python train.py --n_layer=8 --n_kv_head=8 --tie_embeddings=true --optimizer="muon_variant" --lr_mult_o=1.5 --beta1=0.95 --lr_head=0.00453
MLP neurons of a small language model. Each row is named by its layer, matrix (gate and up: input weights) and neuron, and shows model dimensions 208-399. Each number is 500 + 50 x the weight over its row's rms, rounded and kept within 0 to 999. Numbers have three digits each. A neuron's up and down rows have the sign that makes its largest values positive.
After each neuron's rows, "fires on" lists the tokens most often at its 100 highest values on Wikipedia text that the model never trained on.

L5.gate217:511535511353460514564549446641489529535461378408527489496500563529480615452416428571514426511512495490554551391561543385566560472473496516384500422471553442511477546498517477522535524592471512542473517506526465556461425497534459470439508514507483496521536491476516551539417493527502456480671502487485570515438470445457491509422554507384554546429536505501452453442448497466475416535520518393582503418493589475458448465500440530471529511559480555466473486568558489550468546515387558464439542476415509399391471533581537516559498520401419597482421558497533576380500420467530456385
L5.up217:575507559513522416538541491594557481555486516543553514689538524539536529547511528514500563541492380505498498487482463515524535485485491591504400498514438414436542538470453499471498561586446457544516500600607520557436556493535502394537580456532574523542481541469504519561467526477459545438513479473482586356576417409599403519498473585490481502513468567394558566470518472502481489500429516505492544484425557519537456544511460601506449570551497537443478541458461443528540577468483596468493471482452492497451529453564520512513544525488530494416450500571588515519525469441487474540
fires on: ".", " |", "-", "s."

L5.gate912:429511437514437538542571574458512489522482546524467473365555599526467564435440480508454567485551447498452503516500465527485468450527439507511470563472621412545425500485525589471624481529574544566478492482510526404474487460458501470423513492487398504448436542530454509690536394433460495489497518500538365402432453480476514445544486491549573463480521498563539512500453426468470394576519531551506510448475594529484519505475537520415467523502511569545501458511509481538507507460451462575540444511448446522423480533472396506517642484476518471472519547611515517481541482576547568485
L5.up912:553442514487503530418512417578527521476528504470554534446469540548497485622455475482519486517551484435411532418523483569496430435518542517581439535459475435495586475507516461511485551531561424480571566485498596465459480477395511519562530510609533547563538489507566585519555466515491439516425475381472483486489487532541500436444454460440475456608535490508459514472459551488427483542582428591486502521559478533509489498483501599427470459478488513418513477478453557491623551512454434529606514514491515484466384546521486536526494539430609539463488489500489466532526443493555524432
fires on: " also", " to", "–201", " Palmer"

L5.gate291:479411502488467589519490464545486460565573466539484539495578485508512504455466448452485507447446478451453519474508500401414551478465475575568444411472558438554579437562401507520522508587534488468603511520413450465482494476500583454560535628474462545523526512394534502575403440464439491503397559467496421456501469494516487568426497497429497517526548615502483559345503510552415448481520518498508535493498489468472463518505523503374544667390529542600522430547515508559555423539501460539479559461541506586515402530454490503528490416524439412521456472517541488493536478447528467511
L5.up291:450542582519544543520540389601476459526607477519450554578548602485509549535526459505533471505445441411564576556479488543453426451447455552479503519487564522513527500546505525525539482544653595329577503531533388490504551513587577521534464528544485534499460518457479497438529361488514507431408541437474465417587524452562543559484526443481540472450566485507452571431518527457411441500454437449544594525516525512545466524557462476391478563430488542544415463513543441551507456510542449480554523504578476521444373497458523574487523450426469423479545472462472486538510512485495509465
fires on: " for", " and", ":", "s,", " -", " (v"

L5.gate328:551433449458511511378568423521524495508492410551499410566529528443462569458529456480537498503479454518419652444468479480540508518523484467524426493403379505492472482527508514519559522524552527466468512549546481472554478460501620438453483621453501499477442512520515458492455460546552544508494499456441564450531493492560511498459455470500536464517579441542584512519472649449565517435515491584471440548419484448566444469572500515436454554540424545438465520530469515485557517499548520503492531507551534510586482585521467455517466513459394427477513521515497575489555539512500505497
L5.up328:517523540483380405532600507538527558485465546445486510481496483457532556553461484551475536494529388465559581440439452457465531574488510480517507481523467508526478439432555440541512508451434384477460477559520504461510433475489510528500471458508525588512491466505489547498484488464540510548423501473472491527502521547528524576587522455410521496403579452490399579488492476446432496500523522468443546491487452554471566496451522523538474419565501429556500517548548536510555542513477483463471486532482482522516467453508540432506545524482511539424363547562583512594418502513516433529
fires on: " n", "N", " (N", " \"N", "-n", " N"

L5.gate90:585444529471530505434484540494527491471491449512547538626517422567537485475510512494429468411496541545588568415478453378477537555605407573557471568461499496491526457470470442589513501451504481452486465465546517538481541520582469547499476514486548574484446495458467419455521514530488482567545514520558488459552459556464592432485488570583464361499539534401618510514448486521502471440605540510599506464450423480533486519419424467440485447467526502520533424480506545487502549562588493441521504459576505457472577600440512466569471532506479517586446486492469428527487400531543496492
L5.up90:520535597411550497546502542547529478608532504570442516501520488520511525549456465511479533511471589502479468531535528621513506575450465545483529422531560507548507463474565555543560512509421448489490388534513494480443494497523475472455467497463515542550486500431529528548516529599579481528527450471500431438544459533447585488431491480504425445515566459497457546445516432474527425411482435527568443468408566461531456469560558514381562517544397418533572498439469497566489499605498539430543566505523501475469537561554598567553489482455510487533535465430432452567529402605545488528
fires on: " [", "(", " “", "–", "i-", " '"

L5.gate788:435486522464513530437559592482540570448494406530525526528505451610486438421510453493541491490552477516492489524575539655492545423634536494476453550575525523463456535469563565491530454514578365492391517468498553484518495479436564460474508505501529487454496525477538478434549526479503475520516412445460434507424428500492528541501391451462468449556528564523530480454516470484488525550555444492496499452512430522495518461534461393523379614432483483467473514393528533475600562526505483417445440534557496499511472496462517569537457486431427462544502552505577500546459467462555509497
L5.up788:495405492610437502483483513449552526598629581561491554542493500543620508510526553457503446448590496485455482499483533525461533468511545587438495589533465504449513503505565548547487571541542493485496475446549516445479503498465481400532537545454528517589568504490546439486564462452490528537567544470511479562503543471607481531556504433484491537526514442457475449563558545458442494477521500435534489560583495516473499562446454504502490590537463519454447569474467512534517561544478554606490520429547482518474567482595400445430499624515509569613503546552507522502456477502539526503
fires on: "or", " Gar", " Dar", " por", " Dor"

L5.gate433:489554517493499524605421523458415471534571472425450427456467495404528434402499580476543533381586493477443476519394470495393519492544466555435567460460593521432580545546461442478502494514367412540541385411468442525503477530566525579453444592505544517577492491547386526503519404528454460414409446452469482492526526429490466465507468501461503537500496415524374496457535477525428524483482551404495567466508494543532523467491480549488514566445499506602498512476515472489413439539533547593554433547437481421500449386440513515484515443472416507449423543624538474562479584509493536495
L5.up433:498472600564429566490490464510528537442487586433525606505500437521589535557493411486455581459533475369572559528467483530492568465434515503550515452398471510532516503567417517541414440425497589512423477545535472409501491475560543478477474541463531503521488516517481582456435483509489421523509563552629456497544512504530460553472417532496488481526405423455509462526536474491484552466548519473533479470526534552455471542518528481461467511545443475480511437403493479557590470478403501510554503595421511558450463490454562481448478555568555590539539350530508496518470456525546537463
fires on: " She", " Qu", " qu", "he", " she", " che"

L5.gate995:539531541496412530480551523522458454445460533510480535459508469474480532458450484395538543487513546512542505528519534449462514481470558463446532421511528558564499497443517529482458462483506417576514550549466536562435575511380384552436532506470428417556586483458524432478608410596546426563445458484535456467553456483518471539551616482453588490542464523494412477478485529443515490503544496581423458437544535453420524430574564468411416529466425520457453439542461527577495494581498522393460409481461458529493398466545475484485532500453473431581573511458506511514520563556616500458
L5.up995:471488467475481560448505448522533489534492564469534515460532486384435536450502506558449608602522428508446538504487518517508508505510472538481458438532495455431506497542518497476512536536521523486515548516446501520468508495479493461593531529506555514503497503506496424477599511621551435537547556472465459541482524551402485478526454500555470520468519449513450488553524562463549468574579544513572432419520627509503551498494478501618522463535551517514611533573544505599453601499530543350415559501408511532565530475501528570474527587482558559454465461416594539553573446485426469473
fires on: " be", " ref", " exp", " disp", " to"

L5.gate523:511538460410478442507441512555549511552430401521456484496488436495581522441460482505471502500467500491525543469502503587535480528460491504632395461549538505509520581482552585452525506549485503419479482502510482490466439551496436436426429529600427428519520570441538444437470407502527448519501482502468499455534573443505572491408482494531515516543568502533512552542464486509523558640523501461427554500552460580565494545425530440492457557560500547435420470497507431626483535499532487407521495617506447574498480519564383406543525454431529526471589499552467497507543432464435481474
L5.up523:551571473459480463454490606482586463504537473505424567477461587532590376438470510460463435459488496540480519547536413519502442593498516434514417538506447448400427529500544518448525555587516511554454489502515471464457381557456580468364478482489419502588465616502555483492452502443474491500507557447541456416506475434568515494532530467583501518509582436512501610569409537488449551447516431514522506512543470506507564560466603508513492458473486510491537458479592479593541520491495571464546514450512389546476524497599408477481483535512550459462485505485429531545487433494487518517
fires on: " S", " Sh", " development", " construction"